python train.py --n_layer=9 --attn_scale=0.125 --lr=0.0121
MLP neurons of a small language model. Each row is named by its layer, matrix (gate and up: input weights) and neuron, and shows model dimensions 240-335. Each number is 128 + 24 x the weight over its row's rms, rounded and kept within 0 to 255. Numbers have three digits each. A neuron's up and down rows have the sign that makes its largest values positive.
Before each neuron's rows, "fires on" lists the tokens most often at its 100 highest values on Wikipedia text that the model never trained on.

fires on: " the", " its", " his", " one", " her"
L5.gate236:096133103139114192120144136177120142097077129137145130113113124155148082128141103076145119126107131105141165106140116139091125142145129139132156116139120137155115144087107172132120103135098081157099138145159131148147154111100089150105143137118143145173117122094141094072180116109179156078
L5.up236:129128114156074134105153141175138153162121124141186117145100124154096126148118144141148116154135142121103092133148186113135129156134158153099122151141071118174119109135124123138134092111151118158079123116131064103152121119152156157139138168119172124166089176117153104142175121106146144118

fires on: ".", "im", "6", "8", "fer"
L2.gate549:107120095125140158117127168103139144102130149186137139143126129149148131073101147152090115158059170144135111140105130086149114157154125098145103098088087140142138137107101181114141154095137114143119155143133117131147147085092113103105126112127143115121128151133127142137126139127133135080
L2.up549:144119146146187120104123145081152143127110198175139122156135133132109139103113141116132123177126155142156132164069137125137120166125131142138120117129161202158143122144086127127112124112102122125124119131155168124152127103110119086106104142128102141158103081158146174127135149121094151118

fires on: ".", ".\"", "\".", ".\n\n"
L2.gate335:132078134125148139141114119133132176147131156124111147152147102119132112160109121097121102119098171132152129111134137151145118126116119137147129147108149110124137143143172143102142100107085102141137118120129178147182087101108146098094131111143084138144106108119141158116133104112171169124
L2.up335:154116072148141129152098134165133124158140144128154161137134165132113134125100133162182108117163127137131094155163099140178146097153139118110128163137134087085100114149164154121163123150113111121158098141086151159132114110167129175113155110132096101135073178120166158147122075143147149100

fires on: ".\n\n", ".", ")."
L2.gate274:124118035131166110166151110113127133113137140118139169133136139124162140146130088134082131118151124152113102106106103136107119097131130107099122136097143138125142131140118105128125108094141105140129091125109128136155098130109130149141111090102106116094117127094164182130111155105153091147
L2.up274:129116109095149127185134122088128138113170140145135132109134127135158144161089109150103151117155137146150145103151104115099136105162142148071125166122141128082157157132133134150121158121132158144124095157133084111140142085150147131137123088116138156113152131119144176159153124137169142106

fires on: "'s", "'", " her"
L2.gate607:113128078150126160166138094129106147130162138117097151110120156165190111156056140108176153146131129152127140121117124140077087148065098187124122110132097118154175155076163175111141098090131152148069096171119123111117149148107153149118046154131170119151135111107149097100080114144159129149
L2.up607:118162118108161128129141149148149113109153156121159117117073098142140152128135119129098131126108099108151098098107179106138092116175120150123107153111085155124118117117097136117137070181115095183142118132126047148133119101089148157116133139125145167120121125155152193144110119131099161148

fires on: "ab", "ub", "ob", " Rab", " Sub", "ym"
L2.gate945:085137124118110141115130139151163175106134151100092094125149145165165123115153138153123136105114134133122117140121160117109125166119104112121137123161125153124137151134108100172130149176102117156104123171121154096140141139154081142107146084155155144095152142146141142147140110098166121152
L2.up945:122159135146109164106150162144143179132112126118114065158133131162126140107152156148100144140136153083150109124143129134098110098144164110113114117109172113085085083149128090120148136142138183158126113134133143147136105119132122151130135154116128142146120140148125131123117101152146127174

fires on: "a", " Ha", " Ma", " wa"
L2.gate618:116111160141127166168165129114154099102164179131115095174144109124153100092116122141125127137121130143137118147115143138140078147131089113124178145179136128107159123133149141143091103137127133111124156138146109083150094114077162159119144128148124161188112131126167092141092118152170127104
L2.up618:140129121149137137122144121106129160087141123110115120072105142144097195133095125108133157133154157132095095169124190100135145165126110114155104131164149157134141115151154098131136142111144114147130102180073114148109097143114129120123104135183121164137085134145126098098070183111139122121

fires on: ",", ".", " not", " also"
L2.gate112:153152099133156141159141137121136118142120151146109190133186101145150144135138134147183103112125124091142132127087141153104172119186113141099091137092130160101165176112186118138149104162112105140120119127122104118129134124116087120139110105131097134110134144131151117113169101110121108130
L2.up112:127170090118135130131097134091114111133131123157126145113155107134111132134155155166147097150126164138161149154174130093174117132158108171128127123136125103071157144121124120111140128122131119120116131184110134124153118122125101130129170111127121179114131086125137101156113090103102186166

fires on: "y", "ure", "ry", "os", "'"
L2.gate436:145111147136133114108167118156139120107158097143143138097089132108140187132116147149120127108131156145150119125114084143136135128154128186117097097169168158121106136104169121100111099136128140103159083122128134127099080123131135158145093144141109108119070089100104143126129120119167137120
L2.up436:080107142105076144125131121066128163092108118114155119089152138113123108103129173150102108150139128153151130157074127132140116144098137149151161117106150126131144148154171146146103130149124082149106134144109146121117109098115146097128091133169082133125148112158093145122107124120140089145

fires on: " |\n", ".\n\n", " res", "|---|---|---|---|---|\n", "|---|---|---|---|---|---|\n", "|---|---|---|---|\n"
L2.gate858:101137066140127107124100140127169128148166152112105125125166125104135124146117131113101134123109121133148106086129116153120102126131113100142166130098156110095108159144076110088144127111136154095140135159126142122149112123119148105091126111095168148130098109096119138116155105123119078112
L2.up858:131136100116160108130103124139163175134154118091135156112128128125131130117118129132115135132136130100144126109142106122156116118125140120126074107143101101117097147103121193119122140096129135094136143176114118133164119113154141109118112126120119133187073111120126159079159143164134061149

fires on: "b", "f", "w", "z", "p"
L2.gate70:169150115139108105128125119144153140136176120107127128144115133144106106119129148141167117142172108120160091121158165128111117126137124121137151140146127120149109138144146148147137117074145130133126115121106121136133133127121118146146139098110152084131107095121128151116087129144121076136
L2.up70:148119140125082115137159097129113133153106114165118157124120118167148111158160144177119146146170125143100127107147093128121154150120144121190125120121118136081117108097115118151136129120133161143144155125111132115124104134146138134110115120097122140093108088129158152171129129171145055111

fires on: "k", "v", "b", "l", "g", "w"
L2.gate101:131100123120100160115131139149138152169177115079125119104151127104113108106153130149147145156131117139117139095120131139174107181079093149153120121135106088160100143125179148108161085123103113137105121133110126080134108082110087140120130127145117131091140108132178135082067135148150122110
L2.up101:146147116116133108143075108087116116192135130168121111140132158111154106194137134136182152148100125147144099137104149080116130135114145138120107127115106117155134112090119108130173111115135158143111166145172142059151092130094116116149121134155098127127127112128094104127120094104142109149